config = dict(
    n_layer=9,
    d_model=640,
    n_head=5,
    n_kv_head=5,
    head_dim=128,
    d_mlp=2560,
    vocab_size=8192,
    activation='tanh_gelu',
    norm='layernorm',
    norm_place='pre',
    norm_eps=1e-05,
    positions='rope',
    rope_base=4400.0,
    rope_fraction=0.5,
    qk_norm=False,
    attn_scale=0.0884,
    bias='none',
    tie_embeddings=False,
    parallel_block=True,
    extras=['capped logits'],
    init='uniform',
    init_std_qkv=0.0185,
    init_std_o=0.0,
    init_std_up=0.0185,
    init_std_down=0.0,
    optimizer='muon_variant',
    lr=0.00861,
    lr_mult_down=3.0,
    lr_head=0.00309,
    grad_clip=0.5,
    warmup_steps=200,
    schedule='wsd',
    decay_fraction=0.625,
    decay_shape='linear',
    final_lr_fraction=0.0,
    batch_tokens=[65536, 131072, 262144, 524288],
    seq_len=1024,
    doc_mask=True,
    train_tokens=688400000,
    steps=3425,
    dataset='wikipedia_en',
)
MLP neurons of a small language model. Each row is named by its layer, matrix (down: output weights) and neuron, and shows model dimensions 128-255. Each number is 128 + 32 x the weight over its row's rms, rounded and kept within 0 to 255.
After each neuron's rows, "fires before" lists the tokens most often just after its 100 highest values on Wikipedia text that the model never trained on. A number after a token or word is its count.

L4.down854 [150 102 145 168  69 125 164 193 120 106 126 137 150 114 146 120 162 156  78 135 137 106  91  88 120 141 114 172 100 152  96 195 207 130 147 120 131 179 128 163 136 124 122 152 123 167 138 100 130 186 104  93 125 100  89 112 173 114 118 115 104 127 129 127 115 113 148 160 117 107 137 190 149  94 129  79 118  51  92 132 144 100 191  75 153 105 242 139 166  90 143  96 101  69 147 147 109 166 103 123 100  90 113 109 192 121  86 137 226 164 165  93 148 129 181 125 118 131 115 155 127 135 125  69 160  23 117 140]
fires before: "==" 26, "===" 11, "The" 8, "On" 6, "In" 6, "After" 4

L4.down42 [145 116 115 126 126 132 160 105 169 161 138 133 159 124  89 139 161 145 157 108  99 160 109 152 150 136 154 121 143 154 100 100 104  95 178 136 110  80 113 164  94 169 215 104 127 125 107 164 123 111 128 104 129 163 102 100 126  69 161 123 123 123 108 173 157 120 143 154 135 107 115 134  91 138 141 147 135  28 106 114 153  99  69  97  85 120 109  71 115  37 149 110  99 103 157 110 143 128 123  94 135  68  77  87 168 194 175 139 144 102 143  55 106 160 152  80 101 146 149 108 124 149 159 110 127  85 147 143]
fires before: "==" 24, "===" 11, "The" 9, "On" 6, " " 5, "In" 4

L4.down213 [ 59 120 132 113 150 163 176 148  76 146 178  88 162 115  74  34 124  34 167 147 147 126 131  91 150  82 135 156 155  92  98  92 136 143  35  74 132 153 161 141 118 105  98  99 151  92 151 111  93 102 158 118 116 123 103 154 126 191 165 118 112  60 156  80 106 119  88 147 163 140 182 129 165 113  46 130 142 104 155 142 145  73 150 140 124 146 182 173 110 120 138 127 145  99  97 161 119 136  74 145 120  95 142 161 151  99 115 139 130 142 138 148  54  50  44 120  88  88 116  67  74 105 147 194 140  84 117 138]
fires before: " |" 42, " |\n" 7, "s" 5, "(s" 5

L4.down281 [154 145 152  83 107 127 134 130 157 144  78 147 138 102 126 167 165 173 148  98 113 104 152 103  97 126 128 118 106 153 121 135 140 142 108 130 147 144 177 151 135 184 142 152 157 130 142  34 112 153 131 141 129 112  88 107  70  97 162 132 143 161 197 125 120  73 132 159 117 154 148 162 173 110 110 122 108 145 157 160 111 154 150 108 179 164 153 119 124 130 148 168 141 140  95 169 121 149  69 116 139 140 100 143 134 178 129 116 123 177  97 148 180  95 119 133 138 159 128 162 149  86  70  86 179  15 121 132]
fires before: "==" 28, "The" 11, "===" 11, "In" 8, "On" 5

L4.down1980 [177 161 168 140 196 152 140 145  94 126 131 157  96 171  54  77  98 175 147 156 129  92 155  47 149 183 106 125 142 170 138 142 163 110 119 138 125 125 106 196  80 142 166 155 122  99 176  73 148  23 120 135  91  94 131 152  95 174  92  98 122 148 121 120 185 124 109 137 127 135 119 120  76 138  84 131 145 123 158 128 112 111 178 115 102 108 124 113 130 155 110 147 121 129 117 131 124 111 124 152 162  87 150 122 141 141 109  94 120  73 147 154 133 160 125 127 118 150 137  97 136 171 142 163 154 109 108 121]
fires before: "," 32, "." 11, "\n" 4, ".\n\n" 4, ")" 4

L4.down2137 [134  53  70  90 142 102 114 137 113 145 123 147  94 137 172 152 132 189 142 129 132 110 107 193  78 116 143  93 148 203 149 172 133 160 119 115 105 143 166 146 174 116  30 120  93 180 147  99 118 120 177 164  96 100 166 197 148  74 159 132 121 129 119 117 158 140 145 118 153 111 116 129 108 145 141 123 140 132 217 174 173 133 108 158 112 119 193  99  71 181 168 222 132 111 119 112 168 137 146 177  94  75 197 132 117 116 182 123  85 126 118  13 132 123 185 139  97 103  91  92  89 105 130  54 137 107  62 122]
fires before: " " 35, " |" 20, " |\n" 12, " ISBN" 4

L4.down2157 [112  61 148 130 151 182 124  78  90 137 127 127  96 133 104 113 169  62 129 134 138 123 101 134 235 145  88 144  82 125 134 132 130 131 144 191 115 131 135 160 139 158 149  86 149 137 106 116 157 150 121 159  92  99 130  83  79  87 139 156 115 136 132  87 162 149  90  67  82 115 203 134 174 128 100 130 135 163  96 107 142 185 105 151 153 121 103 168 141  42 139 107  85 168 114  97 114 143 143 123 127 103 134 191 114  97  87 108 136 106 102 156 107 157 179 161 125 131  98 100  61 113 160 149 108 119 107 147]
fires before: "==" 29, "The" 14, "===" 8, "In" 6, "On" 5

L4.down1921 [108 110  75  68 146 141 111  69 152 174  44 193 157  59 158 139 110  82 113  85 147 121 120 127 107 182 143 110 133  51 162 155  97 149 158  87 147 138  75 165 104 113 181 107 122 125 150 139 166 159 126  94 120 132 142 121 107  97 122 141 165 171 158  96 212 104 160  89  55 125 128 121 158 115 122 113 128 137 141 135 157 122 130 105 149 112  42 116 154 152 114 121 105 155 124 153 128 114 122 141 132 107  88 154 100 137 113 106  91 117 153 157 150 153 158 142 163 155 107 110 111  89 180 142 157  20 101 170]
fires before: "==" 28, "The" 11, "===" 11, "In" 6, "On" 5, "T" 4

L4.down1492 [154 130 104 198 100  89 116 144 119 117 157  99  97 131 117 161 145 127 128 145 177 109 106  80 129 149 125 106 144 143 134 158 122 161  81 111 151 114 167 126 170 127 196  96 125 116 135 135 113 106 180  60 138 105 117 147  69 141 100  89 155 146  98 134 118 151 125 146 146  92 164 144 159 108 145 157  99 127 170 129 129  76 135 173 129 112 137 123 147 125 127 158 125 133 166 103 126 128 160 211 112 161 119  82 170 149  82 132 164 134 131  89 152 204 128 151 112 145 122 123 163 163 107  96 109  25 122 212]
fires before: "==" 28, "===" 10, "The" 9, "On" 7, "In" 5, "After" 4

L4.down1725 [128 136  85 153 168 104 143 164 160 187  71  86 101 134  74  81  87 112  93 107 128 122 133 129 102 135 130 139 138  76 115 149  95 130 119 139 140 177 146 100 117 137 128 135 155  88  93 155 147 159 173  27 103  92 114 129 106 151  81 144 158 124 129 164 179 136 108 186  96 123 123 148  88  77  91 113 117 107  81 166  97 141 102 143 178  78 191  79 106 152 150 128 142 120 125 158 125 160 131 106 164 112  27  99  67 124 106 137 208 166  72 174 128  94 137  56 123 117 101 133  99  82 155 112 117 106  84 125]
fires before: " |" 41, "," 19, "-" 14, "." 6

L4.down1731 [113 109 145 170 199 128 113 116 114 122 114 104 107 102 129  81  93 125 148 139 109 157 175 116 200 123 145 125  77 150 104 171 110 118 132  61 148 190 150 104  98 106 161 155 173 114  91 119 105 148  78  74 103 132 126 151 131 139 128 168 172 127  97  89 137 117  87  59 133 149  95  65 144 159  91  86 121 181  96 138 104 120 130 150 204 103  92 124 156 133 108 128  88 124 105 110 164  61 109 110 122 191 103 107 126  87 155 130 166 123  91  82 158 165 152 142 144 116 152  68 156 114 162 162 111  86 141 170]
fires before: " |" 34, "." 20, " of" 5

L4.down698 [168  99 146 145 113 102 157 119 176 109 103 144 132 160 127  92  79 116 141 153 112  89 115 152 122 141 142 113 185 180 133 102 114 113 152 147 110 167 162 147 123 125 112 109 138  98 140 123 184  62 183 153 119  66 128 163 155 105 157 147 146 101 106 147 171 148 128 102 106 149  80  88 121 213  81 135 150 121 141 141 177 153 146  50 117 100 159 189 122 152 116 118 101 139  60  58 105 123 109 153 154 105 119  90 163 112 130 109 157 142 113 195 136 143 126 139 180  94 132 126 124 105 136 118 158 179 104 185]
fires before: " |" 40, " |\n" 12, " " 6, "s" 5, "%" 4

L4.down1354 [129 128  65 128 131 120  81 120 102 170 108 162 136 106 137 133 175 111 120 100 143 137 113 110  96 108 120 104 109  71 161 152 119 150 140 106 140  75 138 158 110 133  71 104 156 116  69 111 145 136 131 123 129 151 143 115  99 142 167 135 113 160 106  87  76 142 112 157 136 129 140 115 110 120 137  89 123 147 160 123  81  93  88 181 117 145  99 144 125 125 182 151  97 135  86 131 141 119 125 126 162 185 131 143 150 128  32 130 120  54 158 117  87 178 117 179 100 138 189 134  76 142 136 157 123  28 137 156]
fires before: "==" 24, "===" 11, "The" 9, "On" 6, " " 5, "In" 4

L4.down1127 [101 120 147 108 164 127 104 133 180 147 201  88 108 111  71  93 172 109  69  83 154 118  94 159 178 167 132 106 155  90 143 128 159  87 163  89  89 134 176 118 141 110 151 103 124 152 170 121 118  84 145 150 141 216 166 113 122  70 115 131 155  68 106 122 134 173 126 114 210 120 122 108 116 169 150 105 105 138 102 131 152 110  74 122 146 118 106 103  70 127  91 100 131 127 164 117  88 147  44 138 137 148  91 149 113 180 142 147 128 157 110  89 138 129 140 114 135 139 138 116  71 113 122 133 138  35 117 133]
fires before: "==" 24, "The" 10, "===" 9, " In" 5, "In" 4

L4.down2203 [ 90 105 141 124 114 141 112 121 154 129 175  97 161 170 133 101 118 109 122 157 129  89  89 110 143 204 109  93 146 113 148 148 121  57 134 109 165 137  90 121 157 113  92 128 141 188 142  87 127 120  83  79 117 145 134 152 167 153 131 148 109 147 135  75 122  74  97 116 100 178 153 113  78  97 109 136  92 114 105 131  50 117 122 163 116 100 123 128 120 171 148 125  79 110  72  90 135 137 115 104 123  82  71 130 156 135 130 145 160  93  94 130 117 142 113 187 106 128 209  84 111 173 108 138 145  90 146 181]
fires before: "0" 17, "19" 17, "20" 14, "18" 10, "2" 8, "1" 5

L4.down147 [184 112 128 166 108  77 144 151 133 100 117 152  75 120 136 157 187 121 131 125 172 130 147 112 110 126 119 128 118 140 132 107 132 181  67 108 102  91 125  97 119 145  70 133 134  83 102 125 170 151 105 131 205  95 106 121 101 117 129 114 148  86  63 150 137 103 143 131 162 140  99 156 140 139 106 136 162 125 126 134 110 153 145 110 115 139 144 171 123 108 166 122 117 118 118 103 108 143  92 146 134 137 186 135 109  81 102 102 137 113 158 162 154  96  85 149 119  99 159 109 143 149 114 151 121  41 191 147]
fires before: "==" 26, " " 9, "The" 9, "===" 7, "On" 6, "In" 4

L4.down1281 [136 116  87  96 143 213 113 138  98  89 137 121 107 112 117 152 144 150 132 100 101 152  87 138 127 179 128 184  94 138  95 146  82 133 114 127  43 129 101 146 114 134 125  41 150 118 139 129 158 178  91 111 148 116 141  69 107 164 147 121 122  80 109 130 167 192 145 136 132 151 170 176 157 189  69 133 146 148 181 120 144 137 120 149 104 105  68 149 122 121  61 114 126 157  91 106  76 132 147 134 105 158 109  91 128  97 131 154 108 147  83  68 129 114 134 124  83 115 102 124 101  67 172 133 135 216  82  80]
fires before: "," 16, " and" 9, "." 9, " of" 7, " (" 5, " in" 5

L4.down835 [141 144 116 138 123 164 188 123  96 125  83 171  92 149  77  95 123 119  44 180 159 115 128  97 106 167 161 119 143 138 128 137 126 193 107 119 131 104  99 154 150 136  88 186 153 146 148  82 118 119 133 174 110 142 116  62  73  77 157 176 155  96  96  91 120  87 185 125 143 124  61 105 150 134 104 130 139 119 167  84 128 125 124 100 123  54 136 148 129 126 130 129  41 154 119 135 139 161  83 104 162 155 133 161  83 148 110 103 138  76  79 142 147 138 129 155 120 120 129 192 176 120 136 198 125 164 107 102]
fires before: "==" 15, "-" 13, "The" 9, "===" 5, "|" 4, "In" 4

L4.down1346 [ 90 128 154 113 149 150  80 141 140  98  72 109  81  92 136  79 116 141 125 153 158 170 123  80 124 141 134 140  81  93  70  42 123  90 119 131 106 155 162 125 154 124  80 161  96  30 145 167 101  81 180 147 110 125 135 169 162  94  96 137 101 172 182 169 120 113  82 199 176 143 104 139 107 150  91 124 172 106  93 135 135  48 101 139  99 166 162 132 100 101 105  83 108 126 103 147 107 157 127 158 145 109  72 118 156 141 149 137 150 139 106 110  89 150 182 180  63 191 140  87  92 186  91 113 124  88 162 166]
fires before: "20" 20, ")" 10, "–" 9, "19" 8, ":" 8, "):" 5

L4.down1885 [149 101  50 131 101  72 139  91 127 154  64 184 145 104 112 183 101 135 203 141 148 132  85 116 146  91  96 156  80 123  99  49 138  98 119 116 124 130 163 140 121  95  73 124 119  90 139  84  82 189 135 123  88 153 147 114 142 148 148 130  70 172 172  79 108 170 102  97  98 101 143 120 114 110  97 153 158 127 128 118  87 159 108 152 110 121 161 130 187 141  10 138  94  78  66 137 190 105 113 137 164 102 132 111  79 214 144 128 131 131 129 125  84  94 136 135  94 108 163 146 106 130 118 138  75 125 121 168]
fires before: "20" 34, "19" 11, ":" 4, "\n" 4

L4.down1320 [119 133  94  91 106 157 101  84 131 138  65 150 133 119  99 116 139 121 172 106 104 149 131 171  88 180 134 118 145 149 124 106 124 126  83 132 142 110 170 109 143 147 160 154 129 123  89 160 177 121 169 146  72  95 110  74  91  81 177 182 107 103  99  96 175 139 114 173  87 151 133 164 101 135 114  94 152 114 145 109  93 137 105 130 136  89  95 127 104  36 161 140  51 120 142 139 153  89 136 150 118 108 125 127  90 124  86  87 147 103  89 144 123  87  85 124 138 139 115 124 162 149 121 192 129  70 184 122]
fires before: "==" 31, "===" 11, "The" 10, "In" 7, "On" 7

L4.down2302 [188 141 107 174 130 135 113 116 115 112 131 130 135 124 166 194 173 189 129 140  69  89  49 117 118 141 128 124 142 134  90 137  99 154  90 109 158 118 103 193 181 188 144 187 101 106  79 162 126  83 128  93 141  65  74 157 128 111 197 120  83 169 157 119 109 160 161 104  69 102 162 164 139 153 122 149 156  95 132 134 172 163 135  98  95 126 138 167 161 120 156 144 135 105  97  96 174 133 134 161 172  46 130 172 105 112 127 154 187 153 215 147 117 155 131 166 160  83  95  17 118 135 114 124 118 100 107 155]
fires before: " |" 37, "00" 10, " \"" 7, "." 6, " " 5

L4.down2338 [113  99  94 155 120 126  97 150 108 128 159  78 161  75 115 201 148 115 120 151 163  58 163 151 173 165 112 143 109 149 110 152  85 145 119 115 107 167 128 122 187 150  94 154  99 169 126  74  78 154 163 119 151  84 129 240  75  90 124  85 165 137 146 130 104 162 105 137 134 129 119 145 173 138  56  74 107 185 129 103 115 139 133 148 161  68 147 112 105 141 103 225 138 161 136  95 188 106 160  94 126 129 150 130  91 139 186  95  77 163  80 120 104 177 118 141 164 134 153 105 132 146 151 116 164  83 132 125]
fires before: "," 18, "." 10, " and" 9, " of" 8, " as" 6, " to" 6

L4.down865 [152 169 116 101 197 159 128  84  88 141 109 139 124 125  95 106  78 141  83 136 114 116  95 177 210 120 139 171 130 140 156 120 192  74 111 175  92 153 137 182 125 128 146 101 119 125 128 150 116 169  94 150  76 143 143 151 142 120 160  91 145  86 163 178 161  94 156 169  88  79 175  75  75 170 104 107 138  91 127 168 140 138 117 114 152 123 135  88 145  41 127 164 132 136 140 143 129 129 161 160 162 131 122 160 134 161 163  90 119 149 120  83  95  84 119 141 127 110 173 106 129  79 138 102 188  51 116 143]
fires before: "==" 24, "The" 10, "===" 9, "On" 6, " " 5, "In" 5

L4.down2420 [104 139 135 107 128  95 135 120  66 122 134 123 142 123  91 127 100 117 138 151  62 138 140  92 136 100  77 139 155 112  77 109 105 115 170 159 141 112 133 142 107 109  89 128 167 118 117 139  63  77 144 143 110  88  67 225 139 148 152 101 114  81 154 171 181 104 138 115 100 157 133  80 171 118  70 129 150 118 111 115 111 102 142 129 213 146  59 167 145 126  95 163 127 142 122  67 155  96 130 128 123 141 128  80 113 154 131 140 139  97 135  86 124 197  90  80 149 150 134 148 177 115 123 131 120 106 199 129]
fires before: " " 57, "qu" 5, "ios" 4

L4.down205 [136 127  73 132 116 157 158 177  80 119 134 129  80 121 178  88  52  75 134 144 149 201  85 121 107 123 112 166  98 147  90  69 137 139 118 152  89 142 109 110 127 126  78 148 103 120  88 146 126 124 121 167 153  93 140 152 118 141 154  66 175 148  69 114 123 113 159 110 107 182 124 103 108 128 111 148 110 141 125 154 120 146 117 116 133 111 144 102 125 125 139  77 133 156  77  99 123 126 135 122 110  97 124 153 116 153 101 133 159 104 102 141 125 162 108 162 118 126 154 142 155 118 126  78 102  92  90 138]
fires before: ":" 42, "19" 7, " by" 5, "ek" 4, "20" 4

L4.down1231 [158 151  91 139 130 147 105 142 187 134  87 131 100  84 206 204 117 156 147  98 174  85 151  67  80  67 161  99 123 115 176 154 121  91 147 157  75 138  98 167 172 108  76 119 127  91 153 153  71 168 124 164 143 130 111 115 187 153 175 195 100  92 115 143  94  76 205 150 121 100 142 124 174 179  84 126 125  79 133 141  80 108 172  88 154 139 157  84 108 147 137 144  78  66 108 118  95 141  84  91 163 156 145 110 137 166 153 126 105 161 130  79 165 151 153 133  79  84  75  97 114 169 121 185 142 112  73 158]
fires before: " " 28, " |" 12, "%" 10, " |\n" 10, " m" 5

L4.down452 [144  93 114 105 108 108  48 135 141 179 118 167 143 149 168 102 182 119 106 169 129 132 121  97 123 123 131 134 155 150 141  91 119 111 190 158 124 166 119 166 107 173 141 143 133 123 154  81  96  93 122 120 126 135 112 105 121  77 156  94 114 124 176  87 139 121  71 117 141 132 192  66 149 134  83 158 120 155 140 110 131  75 177  95 128  35 106 121 122 129 145 131 117 145 130 153 138 123 119  97 143 181  62 146 102 161 144 132 150 112 110 150 152 104 133 144 114  88 137 136  81  94 157 131 138 153 134 172]
fires before: "," 16, "." 14, ".\n\n" 12, " of" 9, " in" 4

L4.down178 [111 138 115  97 103 133 160  55  90  91 143 159 135 172 100  95 158 157 123 171 167  83 162 154 114 131 149 120 135  87 107 179 101 118 147 111 108 148 171 145  79 135 127 166  85 144 130 121  92  77 110 120 100 161 101 127  70 118 133  51 145  79  83  99 152 146  97 150 165 175 178  83 139 150 126 124 131 140 133  81 117  99 120 111 102  77 120 156 134 115 106 165  81 159 153 144 137  97 184  89 135 138 101 101  92 135 136 130 123 119 125 145 187 174 119 156 120  96 108 100  99 180 137 132 134 211 146 119]
fires before: "==" 30, "The" 12, "===" 10, "In" 7, "On" 5, "T" 4

L4.down1121 [168  97 102  89  92 133 135 114  86 129  99 155 103 136 142 141 185 116 145 147 134 160 150  64 152 105 163 140 133 150 114 113 120 142 126  69 103 123 147 131 112  96  68 178 114 109 100 127 124  39 141 150 109 128 146  81 118 163 177 134 166  95 149  99 122 183  97  71  84 140 145 138 108 128 104 139  99 155  87 174 161 119 114 139 128 125  94 116 131 187 128 146 127 155 153 102 133 146 154 132 105 146 115 213  98 215 142 141 161 129 111 118 157 144 166 131 188 127 125 131 106 158  82 112 140  83 170 148]
fires before: " |" 32, "%" 12, " (−" 5, " (" 5

L4.down1084 [114 139 127  92 125 152 125 152 170 149 155 127 141 194 106 143 141  83 188  79 141 144 108  94 118 158 161 123 151 142 131 234 116  91  71 109 133 134 210 164 102 122  85 106 104 103 151 172 115 116 181 109  88 184 101 115 148  94 151 163  62 111 156  80 124 131 137 132 142 136 143  71 117 196 140 117 114 184 161 137 114 144 112 146 105 182 103 102 138 106 144 128 117  94 178 186  90  89 151 115 142 144 101 184 122 170 126 129  52 139 137 118  83 218 180 184  56 118 125 163 119 123 175 184 123 159  79 168]
fires before: "==" 28, "The" 11, "===" 10, "In" 6, "On" 6

L4.down2429 [129  76 169  30 123  95 184 167 150 132 147 159  85 114 115 151 141  94 114 169 117 139 151 136  97 121 165 140 102  51 138 107 132 149 109 124 123 190 121 139 111 120  98 148 126 172 155 118 188 153 103 102 122 179 105  78 106  39 174 124 111 134  83 115  89  98 144 147  95 128  94 165 178 124 128 112  77 103  85 146 159 111 175  83 144  58  85  94 144 182 156  70 114 119 140 114 164 121 115 104 125  78 150 143 130 151  94 146 110  77 145  67 125  70 129 160 130 142  88 148 187 184  85 151 181 100 148 166]
fires before: "==" 24, "===" 10, "The" 9, " " 5, "In" 5, "On" 5

L4.down196 [130 110 113 166 142 112 126 128  76 118 119 123 142 106 130 153 160 151 148 115 118  88 142 125 164  97 129 154 168 111 121 107  94 164 134 166 147 121 109 109  65 156 122 102 182 105 184 148 168 117 168 118 110 112 143 111  80  87 116 128 131 110 132 110 103 142 133 141 165 152  79 110 132 110 131 136 113 124 115 122 141 173  97 128 109 139 140 123  86 135 124 117 148 127 137 124 123  92 100  97 127 148 154 112 145 127 102 151 130 147 121 114 131 104 131 129 128 110  96 115 138 144 114 115 155  52 143 134]
fires before: "==" 26, "The" 10, "===" 9, "On" 6, "In" 4

L4.down1730 [131 109 142 109 108 123 140 121  74 124  93 134 148  92  97 169 122 153 154 134 108  86 181 124 143  88  96 110 103  98 102 128 143 133 135 148 157 130  87 148 112 129 125 121 149 136 137 130  93  99 152 145 133 168 151 110 128  53 127 143  89  82 118 106 108 127 130 128 145 149 141 157 112 134 106 120 128 134 127 134 137 169 112  97 135 137 127 143 118 135 118  97 133 126 166  84 108  61 120 106 125 170 136 141 142 138 125 165 102 155 136  49 151 109 137 108 151 130 110 122 118 156 153 116 116  38 158  89]
fires before: "==" 23, "The" 9, "===" 9, "On" 6, "In" 5

L4.down2287 [186 108 111 126 150 118 163 132 150 141 103 127 101 139  97 129 126 144 196 152  93 138 173 152 135 145  99  83 130 110 121 110 159 145 114 116 111 128 137 146 127 129 107 148  88 152  84 118 143 118 121 130 139 122 211  83  14 121 149 119 127 100 116 119 195 121 140 126  98 152 104 149  99  89  92 151 112  87 151 166 124  93 146 129 149 189 102  61 102 110  92 102 140  77 162 171 119 231  77 136 101 155  89 112 138 111 132 164 143 138 154 195  99 175 104 157  23 115  47 121  70 119 147  77  88 140 122  97]
fires before: " |\n" 24, "\n" 16, " |" 12, "." 8, " p" 7, "\n\n" 7

L4.down856 [112 128  97  80 140 160 147  94 141 168 122 123 134 101 121 103 115 122  99 112 131 136 157 143 159 147 122 115 112  90 141 142 129 123 178 162 120 137 155  72 127 154 112 121 116 101 151  79 143 120 136 117 125 149 129 104 137  75  99 109 166 111 124 164 148 117 105 144 157 166 116 101  98 116  99  64 135  69 135 152 172 158 136 163 160 129 140 146  78  99 156  93 155 134 105  98 119  81 154  76 171 199 147 166 158 132 169 111 159 115 108 201 134 119 159 101 155 155 159 124  88 101 162 143 148 121 167 106]
fires before: "==" 29, "The" 11, "===" 9, "In" 6, "On" 6

L4.down1598 [131 157 141 140 104 168  75 138 128 183 136  92 117  91  89  98 150 117 104 120 114 167 130  82 149 160 130 104 129  75 163  99  99 139  77 123  85 156 133 143  94  64 125 109 138 132 148 117 148 125 123 159 181 163 108 107 145 154 130 133 124  73  95  68  81  65 199 113  97  89 124 111 154 164 123 101 109 101 117 115 171 118 159 151 118 123  96 180 113  99 137 141 118  86 100 136 125 136 134 133 190 118 118 145 136 121 203  89 112 124  76 162 126 143  96 112 168 139 159 146 129 118 117 103 171 154 143 107]
fires before: "==" 28, "===" 13, "The" 11, "In" 7, "On" 5

L4.down1932 [121 109 116 123 181 179 150 103 149  76 118  75 100 119 154 137 165 144 158 127 160 130  61 144  84  98 128 128 175  75  97 102 145 118  93 134 121 164 219 154 182  80 162 106 157  96 142 129 140  78 131 181 125 108 116  94  90 178 122  90 154 110 147 138 134 121 114 113 124 118 133 162 104 153 118 156 139 129 121 140 166  91 140 208 121 152  52  59  74 129  87 159  64  76 139 108 141 120 128 186 115 149 134 148 145 173 134  92  95 176 168 132 167 126 150 159 111 101 160 153 127 132 126 160 126 214 107 137]
fires before: " |" 27, " (" 22, "," 6, "\n" 4

L4.down1873 [117 145  90 132 133 102 132 128 102 114 108 118 172 168 156 137  97  43 174 171 129 114 160 165 107 159 130 162 149 128 171  97  65 103  94  98 146 108 173 174 109  58 112 142 159 170 139 194  58  85 115 147 126 148 135 111 118 149 110  72 128 166 148  92 104 164 162 158 122 186 148 153 136 126 127 121 104 120  97 109 125 112 164 133 172 100  65 122 116 126 129 126 109 171 108  97 137 132  81 155 142  88 105 112 119 150 110  95  47 147  94 128 137 132 135 140 148 128 144 137 136 135 114 118 111  82 137 122]
fires before: "==" 30, "The" 10, "===" 10, "On" 7, "In" 5

L4.down371 [128 150  82  95  86 122 222 111 150 115 115 139 128 118 136  76 109 154  48 165 144 138 119 137 172 139 219 146 125 208 170 103 117 138 136 190 107 125 112 105  98 122 176 131 106 117 159 130 126  95  93  96 104 119 122 103 106  77 172 121  99  79 131 138 127 125  92  83 125  94 138 146 152 164 167 129 122 150 148 115 132  74  81 170  30 108  87 127  76 160  89 129 206 121  81 154  93 186 154 186 158 142 182 142 123 150 133 144 195 181  94 140  72 155 141 184 151 181 127 119  94 103  96 173 128 100 151  38]
fires before: " |" 19, "+" 10, "." 9, " |\n" 7, "ul" 6

L4.down122 [147 151 105 163  77  61 139 153 146 136  57 111 136 166 156 109 168 122 140  70 155 161 124 119  98 154 126  53 130 139 169 143 146 109 101 128 137 141  88  97 144 158 143 125 169 148  86 189 169  92 206 113 143 147  95 167  94  89 134 118 160 124 140 121  76 133  55 142  76 187 140 146 125 134  81 168 182  64 156 107 134 106  97 107 153 111 121 116  70 123 114 131 117 172  93 189 164  98 113 156 113  51 120 140 119 142 208 111 127 134 166 157 100 118  98 170 160 126 178  56 113 106 138 110 126   0 143 123]
fires before: "==" 31, "The" 12, "===" 11, "In" 7, "On" 6

L4.down858 [214 126 171 106  90 165 159 121 197 190  71 110 115 124 146 134  81 131 143 100 122 165 143  92 121 129 105 209 153 125 156 128 132 133 166 132 118 105 126 117 165  80 198 147 112 118 147 145 148 175 169 110 169 147 152 113 141 164 142 163 133 172 144 116 147 153 110 130 143 216 157 155 132 169 178 124 162 107  81 123 105  94 148 128 151  69 131 134 103  73 122 130 116 112 141 187 136  89 146 126 124 129  94 116 120 141 125 115 174  85 134  74 123 151 171 123 142 122 133  84 134 102 127 140 105  19 154 107]
fires before: "==" 31, "The" 12, "===" 8, "In" 8, "On" 4

L4.down919 [136 140 144 125 126 108 135 152  98  97 106 102 141  99 129 139 101 141 122 122 111 104 119 126 144  98 113 119 130 106  80 132 135 169 104 122 145 126  75 102 113 158 113  87 133 131 138 122 141 132 133 128 105 133 130  76 125  82 145 136 102 102 127 134 133 120 141 135 161 115 137 167 105 143 139 123 104 134 164 132  85 200 132 116 137 148 138 168 135  84 148  97 153 110 153 129 100  59 127 120 103 154 117 144 141 125  95 130 117 140 157  92 145  99  97 136 133 128  88 106 151 148 107 144 132   0 148 134]
fires before: "==" 25, "The" 9, "===" 8, "On" 6, "In" 4, " " 4

L4.down1936 [110 143 156  98 129 127 134 141  93  96 101 157 106 112 129 104 128 106 153 126 100 104 115 141 101 181 177 117 178 110  90 106 133 139 109 115  94 117 154 111  59 155 120 100 158 132 101 180 113 111 123 114 189 181 164 102 125 126  87  92  90 116 102 132 154 135 129 133 143  97  51 193 172 144 149 164  82 119  78 176  86 132 108 156 146  90 110 147 128  68 129 195 136 131  92 113 129 156 144 127 122 155  94  89 152 144 113 171 137 149 103 107 126 157  86 131  85 106 122 159  38 133 168 128  87  97 163  90]
fires before: "==" 30, "The" 12, "===" 12, "In" 6, "On" 6

L4.down207 [168 104 171 157 137  80 134  54 174 126 100 150  83 150 145 136 151 128  82 118 170 144 114  86 173 115 110  87 141 128 158  89 159  90 118 148 112 109 185 118 112 121 187 101 151 101 103  94 205 167 102  80 135 185 143 134 122  96 120  77 161 161 196  65 128  87 165 162 104  88 138 125 113 124 126  93 108  99 153 124 100 115 146  90 167 112 101  80 164 181 150 114 148 173 107 128 118 117 109 116  82 154  47  93  99 138 145  71  72 114 129 113 158 144 135 155 137 102 108 143 112  63 145 156 160 140 170 111]
fires before: "==" 28, "The" 13, "===" 11, "In" 6, "On" 5

L4.down839 [134 129 118 125 164 181 133 106  59  99 133 173  97 123 117 131  93  85 159 143  92  64  93 100 146 193  55 165 119 142 208 159 131 128  71 151  99 121 195 142 171  44 152 122 149  97 113 138  95 110 133  66 108 157 132 184 146 117 113 205 138 111 173 152 140 113 132  86 107 109 130 106 105 111  78 131  94 122  58  90 177 128 136 180 168 140  68 172  96 132  79 139 155 110 129 131 102 111 163 111  63 133 235 107  97 128 194 166 128 158 106 129 110 130 138 107 181 115 177  69  91 111 155  93 167 143 171 166]
fires before: " |" 21, "|" 19, " |\n" 13, "on" 7, "ent" 4

L4.down1062 [120 171  34 116  66 111 138 180 131  95 126 104 110 124 115  84  95 115 134 142 191 151 168 155  78  62 138 100  86 179 117 107 174  57 109 124  88 160 123 116 142 152 154 140 184  95 141 135 150 131 114 104 122 106 142  90 145 133 139 154 154 155 131 146 149 142 129 108 103 110 135 146  73  88 121  98 183 144 119  37 145 130 141  92 123 128 107 109 116 109 151 161  84 147 102 124  99 183 142 149 192 112  94 102 111 144 213  85 177 113 163  95 130 119 107 139 122 102 125 141 158  46 150 149 143 143 104 146]
fires before: " " 31, ")" 16, " |" 7, "/s" 6, "\n" 4